config.yaml
num_hidden_layers: 12
hidden_size: 320
num_attention_heads: 15
num_key_value_heads: 3
head_dim: 32
intermediate_size: 512
vocab_size: 10574
hidden_act: "swiglu"
norm: "rmsnorm"
norm_place: "pre"
norm_eps: 1e-05
positions: "rope"
rope_theta: 10000.0
rope_fraction: 1.0
qk_norm: true
attn_scale: 0.177
bias: "qkv"
tie_word_embeddings: false
parallel_block: false
init: "uniform"
init_std_qkv: 0.037
init_std_o: 0.0
init_std_up: 0.037
init_std_down: 0.0
optimizer: "adamw"
learning_rate: 0.00184
beta1: 0.9
beta2: 0.99
weight_decay: 0.054
lr_head: 0.00524
max_grad_norm: 1.0
warmup_steps: 559
schedule: "wsd"
decay_fraction: 1.0
decay_shape: "cos"
final_lr_fraction: 0.0
batch_tokens: [32768, 65536]
max_seq_len: 512
doc_mask: true
train_tokens: 753300000
max_steps: 16047
dataset: "wikipedia_en"
MLP neurons of a small language model. Each row is named by its layer, matrix (gate and up: input weights) and neuron, and shows model dimensions 160-319. Each number is 500 + 50 x the weight over its row's rms, rounded and kept within 0 to 999. Numbers have three digits each. A neuron's up and down rows have the sign that makes its largest values positive.
A block is one neuron, or neurons of one layer that tend to fire together. After each block is what it responds to, as a language model described it from the Wikipedia text at the highest values.

L3.gate467:497550446595480440494394536511516474542526502546528592495413602507489572462538625474527457493555485469589499467552411571500553496459400477520487560525418514445544465549435542380459598494471459480589464513398491515491507417483457532454455559431395478564554527408480585469495578522546448491382447549594518526462504443478413505569504536495425545440548512473453471524542546487463523506501490513574531452504531515475526438590486469546534440423535435548571444458538502465538480448587462
L3.up467:540470436528477554418465495492485424563511375518456477486576448476523500458433486461507544505582518459462496488493496467504500478432432536474514488552534513457543536502455451492473508543523490518484505419560472462512494552522524463472471571500472484490479425535454500496579452587546545518512453513536469439569461480652570430527379476456569536536512521422492473516522558516429479613560587520342555540470429554506442426517536549423436461556548406444571368570541474488510479512558555
Responds to: Verb forms before complements. Final pieces of verbs and participles (often passive or reporting) that take a following clause or phrase, such as requested, indicated, contending, considered.

L3.gate16:493481511495434527498620589485478466405637538430505421493524486456424545438486427536579525444458499529499581535500512488489589495555500496442476509563450534552496597510457518519514515480610555521441534508493500432547481461454511450577539611454458409501424455481506447519517561466521491453437466544484565433450538420483478587571462480541508558560416500514450553553564444427584521530517461548512486461448577523505505492513478428475407438486478491465457439593452519492512568466457461
L3.up16:504464531509453561538567610446525531454551475474521463490493439403453489455482431520516565452543506577542527476470518386517487480564501526476434594555444568436477550500526473563438577499496538544467565377432448521454541433536436470542452541466541400464430431455500447478489593456548497433446467540403505581478522439479420533517421493419613497538503561422515603485519449491543507612544357506514495554477591516444526494523506431443444479569542482514462506624467533521490563409459479
Responds to: Numbers in table cells. Number tokens, often the last digits of a figure, inside Wikipedia pipe tables such as election results or sports stats, e.g. 93, 38.93.

L8.gate33:482492527382582489517463467562553485544604446548556541433494519495573478505543514446404444589552438535496535597501577477552451411549540567511438518519499581525530400448522535531446555502435443545539619513440473519450422382483449534421539547418552392491509598554468479469484525562514492494462527471534491522479546528450499528475529534423561458504549514461486633566450477478465482515537578479563551501541570480492456515460418391513457411544558504547555477665455494495554507444475509
L8.up33:449488422442395462447493536450553502502527381485484501464522472559548554543481541461438422510609578450497475458503498495468459483537405521491481511497479489524521594521484531527564509589505538524470582475471574435492522468413492479454440581537510439581484473465506335503512515479518520490506466494403577474509489504575467559465460578451505431421525631499605442468510440384543623567502642541442499568447509515474582448477516533519451470540476559424461541569541625499500561520506469
L8.gate84:472453496559446446533438519461529476586619475504533514473515540540536503468620558416500598474504507482568403566572534512626517513588611507554481488487551540463490419409524502549549456578431505553525529473462568428503551557581487502407492490476548458481464539505516498499472550475562478461506558441457595504430431501532394442509445577489497469511466515439494538503443563454532413502466472483539481503567483493444421447454436490470537535623631534494510441532500526532592539481497392
L8.up84:502472498442470402497542491405579577495475500496484508511438522486528438526562464432501573485460605438570369605609472495523445446518548557635463519613511533497584496434507416569445587489508546534567609518524502559442393415549509518483507552547554407526445401448489469572590540524499577475462511588434600542467531541418508500525454525430538539414514456568537514539531478562498516562506546564419480458487593487464480555479501509538499459540558465490395419493510427504502540529506509
L8.gate129:590490468462512487463499596450583569494481446486460548481498397478568526536505446471443477556568554458564470596503498539389451483486511453532522442486478550459528434533482472551541546471620517479514544466410557469488503412498572635501511511506467442482420464505472474575615492514514545533454554488527500484483453558449484571548473434451486509486516464472369564562445405558447535472520512461455442466520566432574459534518436408589538432462501527470527498501447499536489491522458506
L8.up129:548356491499481416536498534569510533456471471482586610524506460417581444461513522451489451583559517489613485548513509412482509382469516447552519507519465505501581486569401418524549582486575553528461464565445437483436449441444475626422509569448575476461516459546501447507530458553568551387524521360422416500446522437465462518508450552539504542443568475482510505606505515547489606629510455471531384374553524542498473506475463494534527545511551547431574549537540463490476552579416479
L8.gate151:562576490507464505539479512403484529461601504466560484451516418445419559524445446507474522410427492550459483431583526519556451550525499490430472535566569542483538537461485611451595508521483531440531581431512544493472435464396599456447547513497540474481420446563522471474478462429532425517465414648512587545491481433492577512448556590460467450453525441527457584551487543455558579453496419505500504530537575437507490465474501500511561579492427495501468535502466547519464459464468568
L8.up151:609474551373566521557536458518478544537498568459482446507558559487480491537466510474549494502502489528539538502448494489536548574493556562467455594560484512474536537488488495509490513509527471488511419469508546464505435417440514482518552509507555502426509555554572466457501547558504377423401596490527506461464496467471456548474495512554495454479687482467460507591587497390498515517567514541578550588600506475438506518603453605559495506457552512479539498560450530514497476625532563
L8.gate152:544573455530493463458486542594479480524551563466456427586485527488549593493438614507411492503539446476501570451466470551515425397470525530509465517498526545480507483505515517482595576536505515522532513473567564475508517461423550503447452498554386514507451524556490552418416461460528476536559546539612470475562475582542541447477418547468503503480496437506482586579575382450413556496569462464546503480493480511505431525547565530446516466446519517548507479524614491557568510440499485
L8.up152:598492497451524521515503401550481514548474504559587535557485444487563502559465506495453450487629497458537461471502393467514551418523577395543408449468501476550460483565462544464612572405587482497488521444505546550502500380405444406540542467535486479528482500538531468559559490551436544579489451520536540460521425495498402492581469589482579606529570529542526522644533441553422486487492446506521444533481473453461487520588610455481439384474541479561580439537601479510607547467473644
L8.gate176:520474520446596557464490597498565563462538527519494554576533635580578577608498520532547406548522568440460403495480469515555437469497528543486502480423413609422457495533442567518432559450474520457509608568508526470528446519447517487501504475439465427505547502432519510528569516545514424571397532589564477538496484499385454425497475417480460526554600439477469476542474428573498508487393482490501527441568465448419436463486511434507531435483483522439488455486497559523476555435435498
L8.up176:622390588438535496490450449543494459456524557500477557521495519573490393480528550516422489458519523553477408569484451481443544429383496512555443545629390579570528520584471525509507556490453484480493523469476478455436562488505521512532488490499449456417483570514498545458502554544523548485453479537485457504468418551478410572550452495617413489540451469446459508522549534501541500585461518516615496491475465475598521457558546524517482535551452493434505494476489420529543574523460491
L8.gate217:454551495488622457571469535518468489425423413470578481587513492484470455458381380392489577513556452427520511496443541505461564521493547472586441420489500488544672440509531539466459443538480528499544545477544526516526565453444569459550441455469542479479487441456531514470470531498487625403464550490468571528447447475547525508481488499502495453605588480499519479417477570492415540489419509478425505444499415447511567510443534443552506506492484539445433479519529488503449524496588394
L8.up217:501554530545487396409490469418570449495556503549461485563510502525611431379499468452537601449484441485517431492526546549526540452547423421567453444521509479552537525538549482473507495558488473500509539434506596452474483461520505509558471490508475480584538474502437429518480491530518541495490484570546573414542446526601518490490412557457668459514505547494443595500393539506618550520511593418527505475460502492534519444518544441494581578579524559516432503478436509505516567475591475
L8.gate225:570484428476511512448481461541520413553426407552415613446482504544503477457470531532434521565432385473488567575465471480519438348438557474494407515379476587392546462474417465516536507444480596503516486498484494548487531549505459463460575582433518452559450466556462437460495456479576535533551542499454413508502540581498516545496489495532508555566472532427421624476557474570557481492588546524614478530370521421555502476528508540492412488453521527466568491541543537523434539545392533
L8.up225:538465539515410477537472516441463458535484531541459447447476506515530522570473579466576520611464472507469451546514514528496498469449563451402497426421585485417548459502461486486539422394585473547454578448548596489494610559552524463467574562456487462504517455457482566553468515444495551441533468490413543453490468521538533470512453556487607521606541481521525490578455429497512445537455502509500433492516446448503461492508484547572363415437557475511534591467489533505457519320465477
L8.gate256:493418531510561482521534494435472473372528541426444489475534480518519599534477577483513524427495584455522451483526475528517502480533486478454537428498589545534453557497416507574414529525548499524560544549395520428508533450419549484452511403548531526439543461446448469598471536597577427510568472465544508449572474504483601541577411505482433575542412482452444538575489436435562530475477492531504516473470500485454417432501522536315484527471476482521480462570510528445498455457531472
L8.up256:464396448510473538490535576510547437536546490454526427493452416571460555565431529504444574496531413532405588543497499504421506526542446493445467444480441539462533491557411414558535537645479467519510592470512503512519441523464518508561443555494538503541462391441468499547546596506588496432556561468546447460527488508515544518481512571500464379468461502463541507507466525451447508499430566445543590580468449420487483435552399528497506463574494539451491526553484515517370490548507562
L8.gate275:486517425477390506500390499451506507537548465555555539491475354401559486458456485358496542411513423516504554542532455522497514430534471609546507397468440512494483469477538567551561539504522468513515569435475492517475540472523407525587502500516533467488492544492547449522543553482505558427441471512471435436474471567512479430544416510534600448503443539555466541528543428472492510502552482477530437469422490566561426507585492530503453444495511557595538504549569512490549438486411475
L8.up275:484532388467494563487487380542495553448510447576533470494507473532608511457392565428466537455520557614520472561460487497493475442518488529473451416557523487542487383478520414546569451473636536400448442434536568429496535464479507478520505526550541537491492564457481557428541554558439490556527504497568584462449549461574435493506464621509502498470523596518505534509516485517435574516486528502512444469384490422574416508497513500486452472425471532493525552454559546536494541460400429
L8.gate326:605492540585400444592440476490483480473560472490500535415546445601523434442485576441520507478504459502429559512520585546579531511509610518464514569467516529548540528485443520479457547496479511538550552579419567505420434535529606484521552487563538494496474615438545442442547509504543477477482593474423541454406625429513468514477476475560493521547569520510520543524420512335441524494509539514522514486503484573461600443542486515557475502484551522576471526509533589488535561512527549
L8.up326:510460539549430374426565468618580450479513516486469462562480385437502565509478547595505497460437461519507443518455396550571517468484591560479513420520455544467513566492529449402444443553473428434454500499490548463518510467536512511479536528475488404597400511521525512548519415562541560589453484485491434472492458492588581483501541505480577479559433505579533486410489512475513441406566353528581552535535601483546433521531484518523427486586464519573490483571406525513467523492454536
L8.gate348:536557536495465397572516549434486418413572515510513539398586457435541533487421521365429548488570496474469524568503475453507418538592553519533512428477616544502580353524564470516446533559453474576553560468465502538524552488514572496480534418455539420513489556379546504478482554568427597490542602465482493475513497515511497462465400508430556499498561518513555521495400493430508538479473558557522532484541566447562534558503572538510544442587554480556461464555497541519514534498454478
L8.up348:385490487535514419457408476529589515471585512536421566503449406562592480504356402434467513480511555530436447535480448573454498519507528432485439553509555486415595465478507433518431519561564485514442502455485579513536423440521593474473534471479451458475492413513544529530414445533504490581525503484483579528573604515556509444475502476550484579554447503439463566534521464488392489473555506587463564501453498481463523396550467566569494570413537478558583433567503458470513501526478471
L8.gate358:529391465495430476538499542427462577506463541540414513452496425505507434477517542522499555458439489527539609550500482615494468515456520496495454558417534524517585556572557539558536567520559528530457531469387542517467512525484590540483447530492531538463497543504555506415539509556569524516527577493426445504519530457548393481530517466533460396503527442429455485440433541405436473567479533504486526473531436420522491461530561455443494407522438452520475475614436409497489462543393450
L8.up358:547458473543455469528479482515467479484568534596498500442532483509542465514499581535472503478443433538411498618483534567569513443459545528479545500433514429519466538532448431465601495451473492452425538532491441472511519569452525538524511582550597431509482571599513541443478512500545502449545500517479471477451469486555504512473506446597442480597582474428508522514544573499517533446482497460512483550508531479531516504538475506448490358528421430523523465574410467453403510537465430
L8.gate391:524569506532493538483540560511570489434534545447541492471521496534473418484565568387463615477411448573434488467439549548434470538549511519524463464426512468479513423473523442528543547498432431473504562460497537500376503434471494419468491460560494473505362545448528359488468483518523581534485445521515492553489415518474506608519521611520425531427550386545510527491510492504540554423483509540432457503415549552471488465431439524541506567590414473430500480477414532514528367512533530
L8.up391:515525420478494412534515405506432464555490418479476568432457425522543518426532530459465474456442479478594574570425547473563384452517540473519556541525464492383544506637532524494564512523499550524519476466427598444510482486560493496535421449519471517585553512453429478518548593539486510544537470483474491486384586566491488461534469544476493521541487511481394489522451547415523570554575503505501489522478526514615512533540462497510383551419633491457423452584490508488512509378487473
L8.gate406:464515403429463524558530506527569512490477501540450595508376581506559469550549433459566573490441473484542584585512498538464504451525531491460452526406509426476578485511501468503500464475577536462450524402406557494540550500482509459573477479532433471501478553532448442541444486565545502523476547627473475504514564499512474479537524480435535443523456448410506543458517438622445553437444550544505502473478477464480479553403557436537626452425513510580362545470426600473565578495419428
L8.up406:524544485426458496543589487482613403578543530536572513526540462606412531483538596549453558509527424473449540463411478545495571541545417492551431460532544485532489445603461504523506488477523503547514451468572549502493598516527492562548492430457461388419446529470491491408465470484582474546589505485520612470462420508544475569532369532509469509583398513503520523566424492517477533526566405504574459478546486568511526442531492456428467585520504602486602547495533491490505481577516547
L8.gate463:618445475494510455479463472456440522515472477566421487523448508514481548523468521467453540580416517497466483515521523519590496481437620515456482514332497465459450464518414514596524506444496543504477543412504557533383536506577576534469624448520468396534455488489581419500422505486425491548483478447467526444539577556466408542494481435399452547558485510511433508481411529485522423576445570516466424412504516565461454542442495522464517521452467519468503443579514491497495556497453491
L8.up463:492487507535402438490402542542526565543389535465484544475398460421581463552518509532483590506436537513590473604483504454529433475510589576425577461452478642420519525558487407598504464524530483463419498467446697430384474528588541555435553490535513463555473466468545500585469490516516532483448480461495594444511525481515551523440461481519507508466384544622470480522522539466572502522501492549468479498526556492523462537482498454542498482494533473499444490533444436509449553500439432
Responds to: Final digits of numbers. The last digit or digit group of a number just before its unit or noun, as in measurements, stats and vote tables (152 mm, 8,000 Marines, 5,392 |).

L9.gate79:573534525425549493512420571378464547436465432453361464454562462427558564437543506474476553547488519654447515524576534455440439402510560469480456495444612536440569583478537501458509528545540514473526501421495616447523613594483535592529470461427449548542514505486519526462472528484513461467487536592421476455471513504475458473522522474467455465463484477450456541447496537407501536389384480503417470542573419460527539486464465432490504513440478577550574471490529508523535484468470504
L9.up79:561562502484499525520452528559545439463529434500517508562501457433550467468497563428394323536502520523493464495471560519525520452411465606611448553577445514403494454517541372490494484560482474414538490533528605505551462505411490530539527527475549462570443469519588472553437538501547434565463460536468533392480481456575395466512413449477504565417401501410444469513562534518509477509505520524473552501488432582468528490412420552505428580514435521413565647485483496535519492470536351
L9.gate96:485575597384428524500538543406508540503474531426474487521479478441522499573459539423431525449545476477471493508491485514573549453527494409527503500511449518596532602503569462474542511422534512443553472467527494425504522517550479505531544466496548448509614577493492526534557551519489499475505453523486524476486434553542483467535402519467502502496549498523443494449583496565450510525529408529455594485534522561581468489488532332418419497468518627447472477470462525471553560328447495
L9.up96:442575493466525547514447534452481405413459521603504476435515518446547513492413479497504473443506515538518498409408474531463508503514479532487510487394519489488501433502514522450396549544448496396537525410438497454406445502486503455525455453402563419656657573498459512577485592535562583486411562461525393456583452518366501504464483534425501546540493472503570513468486484521432434475537464502463490536566413516559487498667537488527429382450447560471448486464420456492583442536442605
L9.gate277:424523519465509556601513539533494472519456473569545526383432405489517519461512392424573421462443518509520503481533511551483556540492562490497519469449528510537510559514468525464536537474473464454527614463476563448485499608526526501513561476462477501466471491391397511486374581606544536444497478619606496453536416465449438427531482487440497473534535564505514465500534431525462460502437486492565437415458466540419440539449490538595472490448493539497412503444478553489506462562490470
L9.up277:393475472460461512548444562567549410528462391525550554436463445468520480387485397458550483501549605530478455432527529569435533453477571514472516514443572507490526543477481502487510537443532525385417552468534626479520523534529527606461438505469559450568529423395440547476403505552517616425449488582486427521533506569472460431543437497502636531412578548530480517523499454530461405559474473494525463446453450526444453481407391509474495463392499561508405531475411540510473451472424489
L9.gate509:426461423580425510503515460530599486601428485455480526411479504539514575476600528515519509451532451595419440545470509538523539466567577489501538496453432562455566564462529478537451487523544476488479545523491544437451484533530563476532534535548462494521443511400506384404485487410500505374513535476348366439551463508479598461508497469595503574526483472419477506491465424505437518563451578446474547469523513529541525444526418499489432470421626461505539569527542415465541517458541508
L9.up509:568500528444449489566571471547454486512509566398463468532477497494472448608521508477518451519515464465562502426456500491516490423416559540501536432459436373562508443476510513513505475501482371424520572583436521582518484430501486453546520458480453551470508417500505503453523433468589500556571539615476478444484562426466540561489469497558446556499434479466571507467507453480429519575534501425518393396573576524442499567510422468574498568585500525526467383529488479509523486560512507
Responds to: Purpose "to" before verb. Infinitive or purpose "to" (also aimed at/towards) introducing an intended action, e.g. in order to prevent, efforts to co-operate, worked to establish.

L9.gate14:462510470478517427433500553438522537460476507422454533537490420507495409456433500547459433453372502580433462519491552528609484413556498474452480553458572501487556466553483547558488475546470482505507507556475497487399462524531463588469598609448472496465423577467471555479460429638497557474541499490463568449450471410431502457502478436484413437549526499409491573482558500476583499508412580436478446472508474462547524500497428568509510544473478554502513450525536577547451519431488572
L9.up14:472498571354549487519476458600518542488523503465502546542499480493605459475480548570475486544481551554589498574545450525460512532545425514500546514513463518476505521539508581512381522390478574519473608548542447410476533496523437414541583520517424412536453508471476522492529460560474539488559398525470528457529448551533561520398395521493502521515476480450581557544574538465616538504532553501445553496492466498523501619496565501531522478519529481527541430444529578532424549557526457
L9.gate276:552524468438493469500527532422548545418543378468432517470476478402571531529505477509614508456504494433505642626530536539500547568512506512409443548494519509478592554521476513452516592465513445607428480346533522493541552492480462456504474465442431482450496602535480462457518518500516477500526542512476502544473535591555459511546425561511418567571455453465467593568488426461413564534402450451581513461468498537563532577492464454466559499464563517491484485569460489469524514503405516
L9.up276:415404538573496391432504465486529479386548523503494504454526487550496564467530587537489507445591547431461525504577495497474582583524478450482487495585480550439423414489649619475524563461510523485477581470520470499580549490555533465478501572461507492527493445513459507490514575516575509533513517611525536522468533541542489447569413567528514587564502498594515470518460491488527488506434408636560526573472514492529596486568416553497616525624488538538582489558502554499525532504456459
L9.gate495:515450520503522436511452550386511512550527434561443589506540572463623534513457579520552559466432534443537543569460546514517447485575441526557511352532519491481445550561508476528525567587554568520558535512533507457547541450498588508593489536576446402495513520416503507512475624540464525426527506498496427336422407430480531436451466523588511492494381533451532553525501523468536573497448511566558534553537544485455452469493484473514488577436519547499517569573503489484545562414416522
L9.up495:537542508560515438438421493499505510463517506514502546463521483518566483507509409495596541566511466500439452493573452390437511449470553515526534526481525428477521497403573455480457495512568454505515518417490520464504510562482515492527594600450401453472506476548542514601584501471457472432515446521442522446524462478535590514470507434477485447596396563522499505489517437506451519526485538445467594433470376433561510545463486462516386543463572556522497534545570442492562476544487489
L9.gate498:515572447375476435488512515535572584465464508496477546395424539464542574504473431535440441447502503473513481540501541478489521497455477515507454536455475541557528605478445453474527546471508505513525525394496573416476472490530471474426536542481521462573461526438438502504496519491495542475461523620459436418410529573410475496514522496498414470558494438521480582496552443521473506485463422511603462494487498525559503512550527519524541516463508599581539509566523507478394510535439468
L9.up498:471493540526453463549629493478470565501445503561461383436525591499479466476518515475422529533468515532481543458468452496472538423523519510517535516572504461546641486570462444490542405463516563535563507514605571463546607493441585508518553515475444547478508455553382383509575455508602528439524485589492400590622481550468435498576453524455515483420482486579405432486621497442489536559562526497534529555502542504503539458464546482466545485446547457473574557511481548496497534502452553
Responds to: Final digits before units. Final digit or number piece ending a quantity right before a unit or count word, e.g. 60|7 ft, 55-80 cm, 100 hp; also table pipes and slashes.

L8.gate6:463547593490570535487443527515495446507475430476415538427583456495611490552471388547404485451417496384451464439623510603513565497505509469498502526515576459474529451503436472361535492506547468512509431500557515553356542485559484558533475518468487401548481484557538493482572566496515523454538528484512427454587477527440486438482529485516520511610475433495556459446394409492513488539516502427439422409503502448513623493653451542539431479526457503485573458499545394498508433577556461
L8.up6:585527539471478507533598539467487511441432442515449410453491391441492480555527499537479516601506475449487508463510496529523523486545555456537487447485599440507529492518510427459553509485474430596476511522493519519413503371461482501615456502484522412581458448441505521451529546537496536444467437573528504500558585529496450425447510499488519542485479474388463462467521475496515490560556566437502446394526533627443588448574527489390394435458451617520550464569476547545526455533571532
L8.gate17:529558441445499555450444571423476507553562431497438561552526521409583501551492403562566510559426606492489476458476473460586477462545532557450594580489508483543550519585411452485452517581519545508486547461495536431462566468462459455472585474517404476444579531509467476474429456528509510558489545540465448541582476473453529529535453443446494459476455492582398464486525376461574493510510540515531454414547490503418503614434498487540453574470498503432493473490463442508615554518586594
L8.up17:433460438484506534431429490480474440495610427483364400429573473447503521484533492487424438470481463535519435482443444504445604518483465460433498553445517535550473584420560444456564515490427497551505521562548537508533509535488454515478467584337548490460587408458460506446498486495479569461546470431485451537518509462420469479520492484509462482545475566503525493490464406430497599453488431535474520466577442490420537465461487545477466568485560551515525480586501483499499513520564514
L8.gate50:467575508441571538519553494548486551462595378522517456506463351475492496510492475482445514517523520540588477415463565544509476472518576482534528481501599509469541516429537540536447489554510512559573554427480549479496533602497453533616488448432531483624554474404532477462398436492495512462498555559510451553549523476458456501513503455476585473534452555462444471464568463535449551513509449490460582455552463523550567423567505492430411525452498523532456540477617486497548479496516504
L8.up50:407494585467466482442495450504462514500558547472455509438453501523442555459564483485508539510422428580527494497526443482489622361488493450417535592512500556525468567450525493446456478546546517552476471510401448526503502600576526430582530513425534437509620473473516459521486483522499572503516484515508500599561479427451453506479394557566503509488569529528499545541599530480473534600534449560535529543502535551484569493460488462463423553415520431580598428442506479460472479494484558
L8.gate174:477496581459493468499385544497406448424604439559483403368500487461452546451537499552560449478453425514470512530618482452413536496492495610434504503365511580482494543484529574491531578464487433417498582446445490507483513526493601508498594367464521461549564454442463479509474471469625485556478442479502527519461506555493471496557362507497478459528477473443434445529500457465592523543489434474504490482497490414477431519549574497486486538518572583601431497428469523502555529420466528
L8.up174:538461581448506380505523450587417472514514444472505494418473450501424513457521462450467407449426453578565462398516562454456499515438500526568352494489486481511453520518537577516531529435422431453448518548567479504466552562533530585520556482524503476537577447506481555503499588549561397557583400406511509509492566482508502534440532479504545510537507462550452473512520515532580513525479441405504504552579509527385510502551599514526516501488524584574562513449509465474577550488451538
L8.gate189:510539522489555468523392518533488518487427356478493503377513422503574499440432510542614417447480476479504459486443432582489639519580593571444493556467553553481521492447551454467484481479522507405548504543490549457519542413522495557481401469547510477503493530561610506508485446541472543618545407555454518486485490499474492491516419548443442498463534463484577482530504449436503477562537451588522517550600478480528481464474503540509451512456525566516603512550588534514584459492358453
L8.up189:476502477503533484403497531479430389439605458482512445434472537470448491465512537511487521514523394536525416537497441545569463499581501376549504492484545507400455539587577518494479543553462467513520424457493466422545483541426483533433487505501531496452568535519492570513434492501451539443534453478568549403438535519587541524483519455509356460498485422539489495519611546441500511586516451513490401463490487466492586468485498533515549554517449550467472419533528553504515394492594585
L8.gate200:525513481413557528535572514543466521451481552515488602545498452416556450455527527588445502544568474495512471493491535537481512475517539481453496591435673493471491497635497480448472539510493470477523538459502449517407590511540480469493486481507465576492446475507390562405517487571474522551508567589484534498544422480536469438506467449400478490444492461556558475427490467562504484448487595451443489443515487540424474428475444544495483523575477524428462451517488459513473520567525399
L8.up200:475459424502490510467493593546454509454485476414541531539434538395527483518496405596536487466455526467586542527448420565509512512542453599462543523430529542469469502488511530579600500479440514493434521390510553418484528518496550468430434508483471432516425499460428622484426526528484577459463429575590415421573455487446484515480480468466474552438495548420485490504435481550455459433581464602491463548418481465513511546451470514585360543459504476580440606614442527538467461622482485
L8.gate201:568565493389541488552425509564428454530498429475497519523545524503560490468460546502484476541526500565464490502464583511520507415530545617431430459506490405468459562473431507462445512470601474447568472475497534508534530528485462530596494443576505428506497550482548423443515433549451447502480510567490488516606448531514452539489502556506457427505525556535476532500440481419497519472529509396562485481503509514476498448527469493411398595376615474521473490483492444500625443391483497
L8.up201:513483464503536404552502536498422518488427557448492517449523502561432498469559563464518506559533574437530506419383428555536445528502491500491455512560514485553441597520431535428522442511453484485518432520516521477489459555563596541524438537470505565536527569484465535459550501503581460428533481456533429488579540584486600471526524624502516415499514595563479476492508518364491538470509502438510551545620538596462567476517478512499498611530577496571514515526476461420520413470509433
L8.gate205:457610493539465532486474467508584458438449400523474545436549535524448472499570498473527494410515494457493537535500580528476496484457514501452496488466521502451525596398537488537453459484524426484587584540438553522426521472476455415521415458591496461379498416465520466569514397501481510473546578621544527466444509551508523473529505479463450469577529518545503605528510454519488456497500473476493515517546480522505421428591464562529437538454513544569516479505444549507455516500466487
L8.up205:477486419398554502548525504502532478437499572595547512474450375512453470519548488461491559437615541434521572472597588545562540458584441576518466614539457501529579459609495517463562497420524520413502536545573526481522536456463493527477484491479541432493448436571443422524495419502492447483478512591509448418437528517497529510534450507484480538516463473421448505443506472561470501433490462437547583513470448526503487510493508488523492532470558493501563449474388551471423530542486527
L8.gate227:445548499550530521467438493477567564559485475485436489461458548482577479422483450453493521590564499499550580596506439553434480394526556557452487486482643512496515448581461497503533545433542525550533477550458514459430511503349493532510516595474500463481538485473455608462457499473513539456519566498436443541524560498459550493544456517475584535579607454546537611498530523621486464513451502484499519394523516506471462370469479485454453483473477488487516499463493487524473464502493534
L8.up227:501400482531471480478453484435555490493556541433491462554494543476565445638467522559379510557491519498445445466428549494556497400473596556400522493455532507508515564608457479402496545546536470527407577548459458479488581479500450525461493562503601540593517651541482455486477550525473444492490479489362462474558483464449459538470566508478520412593590459549556544511511458543451522516512516523473435469527569499425528452413524600463427510460485556556556488560450518484542563517582525
L8.gate247:522516492514476454538464534486434404470529467553423458529555462456536452524454524424573588431517471562561443378470492551493509535554518491434518464462450469533476447466578513520472419430462511475491472487461537511503531477454577471609443485406591485495536526501552543417513513502403459528537438461433502555477536493507510561490459437474497457458541500536425422506479438567406500558498535502510494500508449483427512546472470500429461525442506384458501546494507508487564527476504555
L8.up247:578579575526512478488416489499457537524547540508488461538504447448494427534378458496523520504602507479548513565433455442521559506530447533382526531566426508501587460500464481536543507568468560585517510597468387489482516426475517556471504525492442430462430496509510444568510481549515500472450484421491508458529508487547546429517524448580454503421603522528506505513552557493426527550558547480457483488549618497603515523610434569444564521520552424528504431498445580482489385500598493
L8.gate268:470504475543480476436398543505552546485502472554414577517532456351542581487531422523563445514508448514461460500541597562351466433553545528411403519399511544473506511614497536459460537467533480484445500392496438432516566437493552493525588451512458406552475453442502574445458447499485586450537580531561499531560507522501436542540412509440453501523505513589446498444509436520493548526519491472510374454459490521462501460475477423507459440518464536458519554566552559560495400467386540
L8.up268:546568526455452479576514501455446557531491496551558545541461531468611413452476521573461477496474538480603529532494627468485464468593542467483562337482537441546502482451515523573479468543529578503421532486505615462501501534571495469522431544527551584576529466506421552435504503470433444494418489512548502479480510615433573482525638444466541459529534481572464439519471489450487596358515482480500521533498398493492579494490505505471446527460474416495512478551490435484546433566539412
L8.gate304:506517447434419530473398530552480444542544411561531510518436495496497570517451484556536437526549421519519437481421570520574585522512525557474533426449447580466537562550537526559584631523400448601506538518504548477471461532551529490484438431521489475483523401420446470498546405539589597427555464488434425427526503494428463540532493474443548565410420560538542517500462439561500456465519531546536502441572503525537466512491460509563372506419530534480525527638560516530559571559556498
L8.up304:389463497515465447523443521542494545536403414581450457512550461555526550560473418551528474553496527582417469506526487632472541484485504456470458507477544532501560424526653498525538503495504473476428557448488530509447495600582491409514504440458429530487487415417386437493483559558535527479558450583499546487515506549483506487592462441432609544443438520543519456414453438438496411549550527533485390512513361381507469550557528545613402572474490555512548532463473579571516474579456539
L8.gate370:481499497504549463451503505473497575537518476507456522557432410463569452451507424470560382477521552523516507466532588413534532411513549475561470461457483533488538452486506448432362499454529504415580581542472569538605534473419487457438511542422474573477543445437509450484589479580499592490506440505544529468464573539513571531581393498483496581547521544516453562455498430543489485554462549487542525514580626518582490551535538493539412487470570467519540476463529585507534428551411556
L8.up370:506513522504601385460390520590495534578460488508444566517545590492523503485462507531497499588516526415456455573490377532473588498520471442403525502442468534563567547408547424560571464502434545475499470593493434522502647537474500452532405517507509417456486487517533461522538454489524524414619503509500531540441478494533462514491519661425525424502513514559547452463471419540477464548535556483503477560427491410506499490540519475535460504470544464485532503503511473505586526530451493
L8.gate374:502539481478579539538496429444625410566437513588500572506439547427524455562562571522502490515452489484527550474450584472415527431531514537435440524486469533469544474505490506488571493519523488528589440469478515449501443439501437546480519490513414455503525531404498559528476506494417496423490505574545454599482459538523509535515525502378495528495462475473484543464554468451514547471474491365501423529471460463559472606456490448516554549445579496434546438467392539480540534452462486
L8.up374:466537490527513591525546543515517568452472561576485648444518511444564530466451453529570452541514565403510461489534503446538431492515468465464473541423457619536585481495535438489548569612408445523523520471532419501523469484536529462463478460452531452459513598462572596500426575548417402470500553524504358508400383473454515479507503521403493452603523429474503516465561476610531529594445476452410482544487496479466480524449557478512454519522597556525512447550429539487597503507460457
L8.gate483:543545490588507512485469543504424532527553455535413467544460439466422491458445461539595430550499580510484500511456458544518532493505481578362474577472426575502504530520444502502539571605483542503470460533511423446574501446464618483479524392394420458533547445489521391446424561554561520558514550548450425547461449482506422548552419505419421524472520497515498529444517376499356472548524572449543530468479575478528498443540468573497511533493530538557469417548476519511469435446496493
L8.up483:566528572508504452429490493558509534585494539551489446502459485514481452445432523393436439552490490519522485425518441533493545435485431562457580464560429420500482480516452472576435528576490462430472414545495539516512503432441495457520376498521508481435547473465510497452477490440508585494416469580474436483455470398468557457507564440527539543440380547464499377506526465510473516476551524419491554544406572550542538498497427552493495516508512371598592451489488374493546388467561437
L8.gate503:514492534492505486481438404588450476518617474535471542522473512432538475567514395495525474506594542461513578455496619468506568500556556487509443530576627469499605516513477515493555589597481443511465458471522571443552492571470518507493533435540476450468506479470442520567568572640449526383490467477456478522522478524511491424567389514347576423487504422459521466486470465498484466562582478395465530495543542468474406516597397550524461499368579492472477445503442546496563463457454503
L8.up503:462552588557451379433393558606480417463473541510440482512491538507627384402419491472537475456520432497478485569447530541462626355536438533468492525472480493511456445480464495484512530514479507505431538550487454501413477432486505473483436522534526417496468607480466572426451468522532596485479426530531421464486541414464477524450488516537474490623470528475522479475507503511507454477606474528519495524573519586468519443465463541529391576463496413449526530511467437493566443535520549
Responds to: Predicate slot before verb. Modals, auxiliaries and infinitival "to" that sit just before a main verb, such as can, would, may, to; the next token is usually a bare verb like be or have.